Weights of a small GPT-style language model, trained from scratch on English Wikipedia: 4 heads of 64, biases on query, key and value.
MLP neurons of a small language model. Each row is named by its layer, matrix (up: input weights; down: output weights) and neuron, and shows model dimensions 128-255. Each number is 128 + 24 x the weight over its row's rms, rounded and kept within 0 to 255. Numbers have three digits each.
A block is one neuron, or neurons of one layer that tend to fire together. After each block is what it responds to, as a language model described it from the Wikipedia text at the highest values.

L3.up94:099172149112161092106122146076157082137152151144155142119123147111125105131109116068118160131148162144124102125151119188130160087079163104085140082144131054152161094126164092121128139143107119175122172138170105143141135110097130112132095122132144142159134131089110144120174146166118141125126135106142161184136149141140173096112137088138131135129112142143150148149135100137128144148115
L3.down94:151108146121119116163146155157113123122069070113099132117182101131141169098149102149167117184164176125128163131111101124130157137102112154126120128137087172130116139122089110087139125128120152102102133118134102132132116104122113138119132142120119166125143090166073151144107150101115097137115137118152101137105111097152098131131131130170145124166153197160135140137100092146160122111110
L3.up444:129155121098093101141095110169124140132111116142112137155124097090148084096171120113095138093126118205157158132083143096085140135098125108126134123119153153073178133133117141120108103166159068140151133121111138154150173142161065145137146135122149122109152145136142124128167100168092103108091094103146156139133152159123149129089144141165139158125127155111119121101096118126131126116177
L3.down444:104104192095165116113086117139126118116135160120129136103141136136124146154149131125099132122122115137106110127137129147111122141098138125137133113106112081143133071122134143085146144136170130118141159090121134155165125171103123154051124138108136101105105119151145139122124106143128133112128097146170119138137167100088098137141178143183093142125090144120157166119134158064093087111093
L3.up1637:134167136129130131126145072112145136132154151118155169141130094141127137179108101118149122158153140141081099121140157144113106159111117093160116111162137101103123164114144157083137135181120119184149167151099117095140125174120155103104148108116147102111155110159165107128158144130125113137106124138148139138143139113131117128155109148099121112123137122121104083110133197125123141111135
L3.down1637:143122155136116155078137120125115119157167183126103112163147127136165175115071158102171132117103163069157129103147109144097111133162128130129122106150131138094128142117122139144096134136106136132149139133126116134109121159167173136141115136136158103088099156160101143081150137151141089120089127115103162147155112127119132155110142164132134148142120154146096127101122102122100123118113
L3.up1875:122163092122101108117102121105165109145131151132102185204151089145112130133133140147138117107136109174140112111154092137147110093120103127130150105143136102140141136094066116117115120123130101099176151053142144170104154134107151141130163181120127112188135104156138090150123097110126132157147075156135177103102128114190102099096132130122127165128141123146114101139140126133143116152102
L3.down1875:126078151156129106147189183161156133066127148117142098151144141124111143085108171120133154110140143118158175095101138150119151136183117106150155110158139107104110127151137111101091124131133131153101100119106121115154130116131144141119143123129169133120090130108110147140192107145132104147159151136080084142129120132118147134123110153120127116144157126124174117115125152149144178084158
Description: Possessive apostrophes

L3.up82:096111097172129178107118119116139128120145159103126155156140130149167128149131134132085138136163142072114149110198076122094136130129137124101110144100119075145136107106102156169123144141130119143146149154142138124151145187136167114143167119184142128157162128104147155157145219125117142107085096102154080113108163134125145125128155103128137130123124154140142144134118155169130126100144
L3.down82:120132130092131125088112123167092153117147109108131064129156169094107126095140094154163104154125094148146141120103158139104146117159140112180112130123122109118141086166154121120117156102174155114106137133137081125105152116141118132101117145098167170108168126146078099164160114138136179140145127116145149142156101141197115149116122145096132129137152120159128131166117127076107141128146
L3.up972:106150101143082160097142113117078147141091124121118141139151096128124147192157116137133167127166114130151119137127162107126131126101127105176182175105106132103127125100116134150116161144144167147179182092108142152101115164076163138112104063123137149118118125090133146168100179072139166120137148105141116159163148130123147129101141133157116137124121158113154160089089122123128099101101
L3.down972:094118060089136145126155126125123132116111117119102189114136122126126122092105092129140112123110090106151141116124111172132155108143151120144125099124118144139093116144122149135104109116152145106185130178138176110191125138130155100101111114145144094140135140156140103115112124144131109172110162142152104070076144102152128160184149126141108140107138143157087128156154141127186116104153
L3.up1507:099083158123111147143104149087105073118127142123156130114114115095139128129069090107107123128145129118112130087150151168159121156132155100147168113156108176083119112090080106111101149162109185125147090104110159157112091145102170108116152112147140111163102100155109114087128123132150082141126132126157160153146103145140135197106099127106121145133095137095133148118137107151136128134137
L3.down1507:129154127121120117139113086121162102160149115113164124104173135128100129119131104085131117104148077108112124113147139111131102141122093079093152127148098106127079113138108126132122134127157121165111060132184146110176159138135150119141104107116140151133136136145152145120104184150126119096143121122133136150123104172126124145151150128149148133133146107124144096126125147114138150119118
L3.up1898:139110109135117108123127133134122151127127174091127115127175160140117135129185096082143152148096099098139121138135111133124130104117107153159135163149110119106121108090108094160106159124180165098123182125129172138163110120128137095065182139093130140137166140156110115131117121100137125118106126127180114071092100115128117125127128159152108166094124145189131098106125136130115094124142
L3.down1898:119138145107163144104133112100094129144127087134148141096086107140160169127132137159139113135146109104105107059112153120124131114142146103122136125138128158131094105098125165132119135074065144141118120113073134140132133122114102178130110143129095123144087124129136151136121126154147148136112166128119121145136090155122145156154114141168156102154148102131099140124099120108078111146124
Description: Noun-phrase openers before nouns

L6.up292:085117146131112131135110156189136132196110126128157156145114155137102132147123136117130129124151111112144139140156146091152158110130102070105166144125151148163139130118120130155180153127095117121127067130074169081110099115171133148142151118107110119140128126145092129150175120129109126070161119138146117139092106175134152118120116118138157103145123118135109122125127136136117177107131
L6.down292:131145117091122108133107146143108146102120123124115120106124146144157109138180120147120166127128099088155121123182146152127116140169147139137148136121157125130151137101153119126127108132082129101125165116115114142107150153160174100122141164129120141069141134124114123141102136157122157175171089132160062095131124093127176133129141116096129152144126169128137103114143090130145168097136
Description: Part/years nouns, word-starts

L5.up311:108126124141127074128108146118085134143140123122164118071107168133141128107079128097159167136170102106179113138144148142155119145122135074060134126118084122130117107088089129128133189147126149090123097120126141148129102113122100133115091122134151102149134100113144115128181146183129123126144107131128115133145171165175134137097138101150128153172135091166090100113157147139130149176130
L5.down311:088146136138113167084123160126156114094122102124146124096132132112101118119096095096097051162105162113098131140128131092156101114140115110082146140093116177092140169128124196135121135121134171140129111097144138130120153140128083127116128106169098101108095152108114149137103107123167111090141115138097152117105118112147120114101120151115166134115090113122131137128130156111130158111169
L5.up324:131129148102169114108175129132094156085139134117198091116069156136148101122099118101116160135119126116121123116115163143148143084136143138153126122131122109118191147127129130180148144112123116123143127120141125116110140137128109071113123138109135150125107104085181135112184174155106167121139112136138133088141136155140102136136115111123167161048124100134139140130131098157112142145141
L5.down324:186097119129165122113107143171130101124132113178127128154067125170133136171130145130106117120093107116154118120161126162127149086106155094158114138132160151162124130102137154113081133153087187116111127159123105105113094098119126128132156165125145147118116085151162149114140093148097167117113124130119153138145153129103150124133170081107089136080078123157096110145117124106119139078112
L5.up975:138129136116141114113099130128117121162169118132099092141128122138140158142100124127134140111124140130167126137144152133116130108145116139123118126112166126137149107106110115106106162104151099126170140142142139134083146083129122117108194100153118071133136119153128120115131107148171174154165135104108109092156157155147100145096107124122132127078126119107130132162078098122117104155140
L5.down975:097126139133156128134137099134149111160129134094082096153124118164103113156109145158125162143137127062099145111132153109128116133145120131130130116116137133110056117145122136129123126127075117156133150136127099101100130122125162152113125122156159109148093070067125098134124152099127145145168146146122153147121122125088129124131165131122115112144085104157162194091127110131102158086175
L5.up1581:133131147103146132105136128133122157139140105110180069095111137132148147124148138178133114147095129131122144144124130123147147093125111109162108118138128128087166144097100078138190149100116080140158095133113120134139155140050117105160103115207117123135086148153131121126145133126124109146139123126162119117163144119171137144098131151109159170130091108139139131135119111088132152165139
L5.down1581:148151137161140117115154109160132142134144118086138132157138097131104127162119119135087148150144116140121095196085104099131107119115139173132126113139173129146125108157134159079070133070116128143137136167132136111132110148127110163103124127176176126153133123141135176162162103151104155126125147115122150106161127089105111117131131174108134079107117163157106142144149103156099113135111
Description: Serial and publication unit nouns

L6.up1959:112147144119125133193142142132116091105150097138147153102147174109170120123107146135143091126119153110149068108183141115146100108126111156089130134122116112136107171092139158143117077165130120100144140165092144142142130110129162155115176143137145140153117136129121125099072166100145101138155094108169120113154133166109144110131099156096147114123143126166125154090128111126136137105132
L6.down1959:059116121148057141077113135061159118126117112116151103149104085088121165116144171108117124131127123108148136119166161148125146105144113087129146123170160145127064122158103102134116135147131142107163173103112088141106139124088128146117116103100146142104136158102139140140113145113132102137119116101169125131148140166131118166106100131159100125128159056181139134114127127115127102168112
Description: Indefinite article "a"

L6.up989:137113089170122140148110135147148111118114147151090158136125133130134122143148114155115147100152142146119132158139120150144121089092116148083099127154130120125199090084119132109169162115171082140083149133133141070133092119143107126096152145092137129160108131137155138110147090096115109117157107135118146137105113113113117156081155155155143101141115155087137149136116141149139110144135
L6.down989:071140151112084121137148119141132135114078095108147093114172109092142160095114157153110149122136124111106114115097140125122120121091142158155112158155166173105145162137123138122173162141162121149125115127125127147133113154148154124101109125140166103138103113125052146126132122124094131129130175164125123098081102138142137129129110124081163177144094130116113146127158153139133163112124
Description: Mid-word subword fragments

L5.up32:140164128128102086158119112148145105139107150121144121145111119142125158109157141082120136151122128131125125140137117113089119146122091094192160125125111162139151166113137105166080121145087143125094143120095163120149181117099103102185187101150158121096122101102088147152130095123163088141147101081120141156162135119127140146110144125130152129073145152125169120110141134115120117117175
L5.down32:119136095115165156139119116147128118154112096109087135136067091098124105144151129143095125081104101080116132145121134113094113149132137115135154144149176142128113113145142138171076128147144101123122115137145117080107169120166118162144143122164117151108136146145155121143155101088141127081116110189126128116091131144153159116197167136090133138127145078121152126115161122093125152137105
L5.up647:126130145123149119134128169140164099126120151142135141141109183162134153118184103109157097116015102159140185141141140126122140133130082132146153114140142150088139127133117140135126144094136123138190154113132123114108162160077141085092122105101103132122132108167077141196117077092085140133180134123090133127109128124109109132142139147114111105133199117141133132167171111083152142099139
L5.down647:114119137152135124106141068123110119122104085089108093115124085117117114144155142098132139119181169131137128151126178117115135175120113120158140121096109134120107144152097073109094132148150157147115094102114148143128109069144135141161122120147132111122130130125161100094117100156161139126143053142113134093136158143143113139133121134133111148059116116093109116108106112121136165144164
L5.up771:134143141116137132164111140116138110113127125133117130129073166152106086135149091134176133105145115102104109147126161119164120127110093123152131148124150117125123130131103124164116166137147127115152093052126132091172162085144153105103111145142127132149160068101092122114132113145137105125135141091132126140135116130126151143123150155146130071088139129138101156145168156117098130149169
L5.down771:122103136146142118133163137168106128098122090155112131097079108114155134109106099109121159132156119129142106139155166180163122180135119125134121088060091101108113151090148111127108127116113058108142133122111176081190137109152107112136138148174150144126147115126147124131170130144105113092114119144150089133112096120121131113131112099126118146142123156110137143133146111116162100135152
L5.up1730:085113151142165122161154121128112170121130120139104149118138186137155119134100121109145136120140102147118137131136169119151131093166082125179135098117112160099132151137073146115138100139144122133122165121132178125092172131104126150098150133136169125128106114120174123166141126114152130115117144138152164096102086168101102121155137174086125175108116079158132128137162151147114113116139
L5.down1730:144127118157142083086131118139159117113133121153124142102123087138124108171153132149102154138120124140203152142067129131155151134102126165114105103105125088136161155120143150057131183157150187110110085132128099133127126131145074128128125169132106119131149136107099158137119143105107146130111105122112134144181180126115131081139125104158131139143114110116157140132117119135086113151152
Description: Verb-initial prefixes and prepositions

L5.up252:119142117157148142143124127133166089086130112090146101141160129130133152092140118144126124162104157105127148128144088139176087110121152134122159155196088140163156124150117113106212128107130103130117165103089167136161119096118133119178103148147147130173128168128127152152135179127124139108146144158098122124142092115093152130136157134137126117126123112091110134123142110138087110183095
L5.down252:119122133108107129160127132145118152160103108120103125129144126161154118110136205132100110144209102124136179164135095110109143137141132139094138072149117165091101102116121137131122086103110108114134138158093132137115126145125173109146121150154096095123113102130133098116118133119134137125119132126132126118133160128117121145146130117102146121115155139134120155126119160115103121144159
L5.up756:090091117135168175135133125095151117103106151162110119101118123138151139122172146130148129096136112153099111106174137118118094114116130145141149147133126148101070127141136140132150131131147136092105152112130158121104092095148169137154103159067079154143158154166080168168126131130115173116159138146086133114127117110142176155165106127151128148122117131117137122130131129146099138136151
L5.down756:163119151131120153129130116138140118123132088107168100148123133088095122154151136100077125139167151130169156122106122149132105152133169116102166126116093106183170134146136154157137140133061153110122118099124145188084119122104125135082109102157129106158140104082123132114128126132129148104140094095127109131152146175182102133143122122039131141113143119129122110100135089121111153126153
L5.up1551:135126113129129130144170148086119126182122165110108136089115127083110085076114132170103092108135146138130140102131137132146140119102100118151085124160129124122098178124123118077171150162104115165123127115150100129159112150116124099121115150144116147181163110137116141123098123132083166166139129072099139140129092169135139125116125154160146149172155142104134123115128136179114135156132
L5.down1551:122169116115131139120113120168149135129109125146105131151111148106157139131125124149159128147075143115130105126107097200102156126106185130145175104129158117082120169125105117084150151137122116132142131108127118130089116113112101113143109127134079091114142123106147118118166144122094149115096100143139114173090139131144133111159188107137146150094108196139139182115123159109104133125093
L5.up1630:126165155159089167121169160136094129126112132113131141126135125136146145138158106126129128114112133149151108154158104123102112124120132114129150145186082093105152137108141157109160125127117161128127184129135134106146117125127157129147160173173097184146112148132135157196114127087106095069115139139139101126129114124111120151118109139175099160133140159156139115097106134150116118134139
L5.down1630:182163122071111136182094115111140108122137092116131119104111123129124102142094105144142117123121109123113091149143138128117126153094105149123117115128093114142169127173161143142141126131183086121107102117106139120093133128145151154124116107095150145159123098110140149129129154152155141144142107087125155114110154223123088153137090112088141119155133122074106120144153159131098148146110
Description: Word start after prefix

L6.up1245:130160142099081123158128123142155091102170145133119117129079155114140116120105128121102094115141147134136102126106124120094149153122126134141136155100112146129135112150115131134108108146113140165195110124117108125124167099103151120123155178120153155163102159140085112141140122124141105100103119134143168153131118097140143121141091147109102132096121110160147121088138135115128106109135
L6.down1245:145148132114128142090140193171157062105143120165132114183117107110108134140114159125080120159124091150134137131149149129146107099132160108149098094126142125162117139087149156108144144146120139168128152122128129116176124107105132159146083101093130117124122129109176115099193074160117142140136079118136109131142106141126109142128168122144153125094114123208136120115116117134184126113126
Description: Possessive pronoun determiners

L3.up125:162104139135101116119128118148113099127162138148088109096101157098068120095148154115100111093160125133116085074128168173144153101144123100118184150161116144101167141144140117095103105120150103123104163119121123134159103124152126147122130081104112117111137134124146114145154142136104086110156136132149146140127124111122161161114133165139167158102139176128134132150123141153088095107166
L3.down125:171148132105161143153138102157097110120150151130116142129101123130144086098130083158074133126147125134100128178112167096118135103132095151150117124147114122152105124161116139087147129108083128132143103124158127099110140115139154174127129110117097144155099105104152116103149099162148130165135125121092122119134143188141152168136133138125119114158103097139129083129124139116116094122119
L3.up398:097086117122123105137130132153159152122088107135131098126098140105135110135146101125162133142145140122106141103062096143160159123162130123135132151133133127142138128113090122154146119163188129118150136105151114135099113104112160128142128124139121133169109132154121124120116154096131189102137109060118138091150096112105140115150126116147148138129097155102139113136091137115102125100126
L3.down398:080127159143133137112108101139080099114134146132129136139152145133176113159127133086163122066156093138106088149124194125159120164146138118169109152148140128143105144117077150138137128089137086154126143134154132094119120129078128113142109145147130178104128150134116098128085126099153103142123106134107136080179102127113145121118151151080148152102147124146109142098147134128118114136103
L3.up707:190150116131123137142156168143134132086136112130149157126130125126187127096116140097145113134099128143107121113127076140132088123109112135118129137199139146154157097120141138126144127142128106158115186155137125145140132085135105114089179166139114161120111102103129143144116122106083158077146099106146114124110127090175139112168105122175123104177118152069135118156159129147101129151155
L3.down707:152135147142079154151131109082170145138129145124120120122144210126145125075082128116132110155088135126172164142152131133129103122115140123101118110129103158129114148159144148133143132127130143160115092148113102135100130137129118121112118139097138143129188155164095115146131128120140112169146140127111108110120101148127098156156132148112109103131158100131109126144158116170143136124097
L3.up1137:113161076134094133148164149153141142107129141094118136093086164136116118111136139141131140125122109101091113124151121134136111101136103110106115086120190132152141162125150148118140112138133159110101166087128096099125156137184159126125141138140136119101127137148121117093152116145106112170128120165142105147183119146143169100141159123161131119132116215122148123128091103109141137178128
L3.down1137:089125105135123153142132111089172151173115130131085105149137112136150149098176148107141133134126144163129159124123099118111139134140157164180158167141100151119161164173108128107139119076137114130140104139164095174148122132132152091102149133139131132123104110089136127094115128123170121123148121136119152112151079140097085178126119166118148110142085099144180139108143160149082150099096
Description: Early word-piece fragments

L3.up265:076139137098178126120092148121084144123138128141142129130110125123091128107138120141137145113148157143145058121137062161159143092122144141125107135127120083139128114141099108120146132135141133159132133159140153094124128120104114127123123120066133178163134154151089145128153130095124100127166131145117118118093101097144082153112122107057146120122152133153073117154166124113124113141156
L3.down265:096108132161125110076137111124147121158106122136140131110071137094147119141170106127158128134153135106160141147176086156138123109088101132134148135089143116150158139118084088114156147105166127085132136114114160129086158143110124132121161131186102143104094078144139120121108137128158088130130120126132135097144164135152094169080125154121124165138150132099092118160132099137100160124114
L3.up1299:138160098154194147129088132120146087129125123180131168157080133151114140160086132151129111156114134120131118085134090143116142125094113157101119149171100115089155130115098078115126158153134156134117099117178081150102164111124142126112100104134109144144134058153111163181157117151144137152117114128116118127106118082086119129101156154107120120124158135182153136135188117157122111154172
L3.down1299:177125121121162158131130101121143137071126127092108115148125185091148131123169156160108142126132143147098153141150126112152080097175149144128135121140166154143123157117145147107095094152124141113096120096092169171173136145119111113126114127094117094160123133136120115065089142134120131146106128140160132135117143156113131167113166093140100122098088125074143138111126124118179134147093
L3.up1360:135152123141151150108091121113127159140123121148130150114142107138128138134109172120118113106099127143136095119158163123150153185125093131135089153135099112143144136126055116144171119114133166133158156121140126130146148122091103142131133097141087168131100118155137130147136134104111099129119112119136179117134090151134130114145130200110140131142157108092126124122187172118128158100113
L3.down1360:160111118112136086120131124089142132099127107105103132109126178116160085151127168105082129123145138157128123196099117142131134102130112152141130133134132132127130138088144124110161152177126124141171125109098129133133142144114135135133100115107144093120145131155111122099163134131147111107158111137155121106101161122105122130157121140099116126112151114160126137144103093129156149154119
L3.up1929:160143093106180120132082139120137163125142136209128118107077161121108160163142148153114121145129095125141103123141124136146140150112120137117162107163149130098146118141121121113127167133130157117130122123170185121137168131104105108096146109122133123194136097100146110189121135090130131145195152113105141182118131171109118080107134113130152145100144115141067124101170122097141110116135
L3.down1929:199145158114151113128084102161123165084115080162159151135158175141152130144158144138120117105151149134063105112117090134095135162146096124150208125103135144140107135118114108110120145178118117116121070175117116100154145138092120114139163136112108128117126109111143080133136155096121159101110144119106140119105148110106131113139147143165166131110122093147146126124125132109119147167084
Description: Verb endings and linking prepositions

L6.up852:125181135152112166125119117142155138129146103147160129146154204150072172118098111108163133129139085147134117159149144152116124130143099107141082105117102100127122123130102108100139108108100095148127139110136142137106133122122127126119146129102134131132122114158082164142125136111111118135108157083060147104112123114167135108099102112104135135148123131125076130107151146107137138109100
L6.down852:136096118148104125085165118117149149090139102139103105119095106103120115108148126142106128136115107129088177158091139101144163157115125135126155114113109117141142111161145117074099133108116084165176135107125129172100141078135148099081110108119137176136099110155112101131136155109092140147130077113142155107116148110120115128090153142157137154130127112125157117126124058136088141136120
Description: Main verb after subject

L5.up101:123128129129155146118080120095133137135136187111104152118175111168130138098144155136149128117119118134168129127159160158095151061119188089144137102137136121168075110091056114193134081141142125127121147134096139100097106121124118127128159135159094151101133143164081122145127153125093136146106129148112130139115134126129111153132130135110131165116129116140156094094128146149131126136126
L5.down101:100137115127133133121163128116169132119121165108087110142102158108129130101144086091134121118149137139081120125107137146123129130150158154137146135134142177098102146159137131153168154108134121105128162115150153146078110092085138131153093182144160162095081109134118118110125146124101144134120163135095134119125101117094132162085145178128099184148142124075130077069126121146112153110147
L5.up594:131173120156094108120093131150155138149118129105126152114149124110123121116119143113136114116136136110109170114128111105164111102122116148092150102138127105127073109127086100140129157100134134155135140156091091118185121149129143150150106163126176154139085138184085128121113150159104132140126103058120129118108167171144120140103122118132105147150122138108100129095094164118133147139090
L5.down594:093096122169129139096144103096145144124143119161116122145084099136143109128122147167131165132119114138173128126120082182115140127116134087136157118162157154117168183142122141150093106120154105131134095080179190132071122104131103129144103120113132137120133105154109124139149124149108130122135139166138120129151119112139085150164148133085116118110123120127114114152120105111110110118098
L5.up984:148135160115090133123106146101153099162144144150108137128094120157142133114163133112138172132174098163127118154088094197108124149166118080125143111118155117127115107134170110144122108139120152150119158089135101117140117162104120134161103145114143160138124144132100129160126158102152107122128096130035142122116108154145173130140127122140096122105140124100117105155117109101146167148137
L5.down984:107140186091145132104146120143111135111136129130128104119107124085104114113095129145115079116121172088162127118154098103128078131160126162162102105119142144106133157115132077111175155116111155159142171158106118097147101079135121180090136103119123129064090104140149132157141140138129097133101113133144134111107120081095151145173154143105088113119173126119090097099107146095075115089132
L5.up1580:101115158132095102148079171122157125122135114099142125108162206137136129118083130139114139098035131128154125135108118148136144155143150127128128102118166145128123100105089147130118131129121084105089139142142108132160167140133167140160156202129116124130116166113090101118115132139090100132143125149150133135120148112059114111161149110136150139095141156142111076120109141129153106108110
L5.down1580:131106143062106114181149099087133126088110160119131158134111139138106132138129097172118167128155136132124141144113120121089149165087123148134173123102130137136127108159144127160120090126143114092149136172168131130107147108122107146126094129123144079172150089171094120126148152149146151179137158127110163100146145136139116136116120116135087126103159118122119134134149124096137120163147
Description: Determiners before predicted nouns

L5.up71:104142071111092138105136116131154105122107153125148105114096138111138142089115114136116129204101094106136104108168167137106068127102073160102121156121123148164121113135175134138089104113168169172140142124085145118135127120153154187123184124128176145183125138150120126112135124133098116163116129111141075137136133156073169149099130139133114156112088147133113126094109153130155120147123
L5.down71:131124141143101164163110099119116153114134157116122121144145120115099117106099147113125100131148084142148131127157146126161147124151147118135138130150109121154068109100110106160110133077122146160135187122159093133087120116042101124125084166158108117122098102112173106131122103111103111118112127124135189115107149130144111131170086130124157148126077082115131142120116108146160127111135
L5.up505:140120165120127127143154063156139073089118104131119146123150169102119156123139127129108146145126104139149120135129147128132118082124100119108118126169171106142108158077136148139089097122133118099126124130084167174124151110115134101113188123139143180148099116106097153134137114120143140110114112119146126111161146141126128150130106139107091163128137144122084137144143129101109148132143
L5.down505:111106108156120139137143129160120151156082075148117158079133127118136154116079164149142135114106144195134158139170127134134136126104125122120159134153081152097110098143109053149115100107150091126117135122126116161150154146095149136147157113132165083089143111159145146144138155147088138155135106081185154126132119163165103137109136088127166148177118102118104094127127118135125141121103
L5.up853:076114130095142107134153141098140079092152126132121110111118152090161150129111120149127102121123090112151135137104087134117120123144127148113130122123111133166126103096136143119103142125103172140137133150151128103100152138126148119127144109138194154164151123141160123104166159110125154071139122107183157132076140112101151130131154151134122132100098094149086136113128097128118117101120
L5.down853:071136111139146102095136172101106089119121075143145117131110134105143153114124137117118108120147112090091097123116125124117141093133088125141146135149135163115095142085120162166157114124133101141174143134132128122101123121122181127129119116119143137170114164176171120135124129174141159138108020145168127107128133135142109108124127136150122137116159107144174078106111100105161075120119
L5.up961:113124126109123144088129141121110171100112154116109118113113159115156192112124158157173092129061089114162090153117095085128125107123152117130138150126144148137133131107142122160140118150144110094104103136122094088137147124114103159099120155118124162137118155123112146132168105096108139096146144123150169129108156134130104113106109139140180111070154096152103153116110128142111132136143
L5.down961:092132109148111127180134159107131079125170110132130076138133112134129127121115110106099072134058148101111125137153167148113152122105107144150124123099108134136108135066142159114140130141140165138159135126151123155137061119178128146126132124091086147174109151156162116123114083099133108133114144070155108102139113118133116100140159146138132143142162086128162131169095131090109102127122
Description: Indefinite article "a"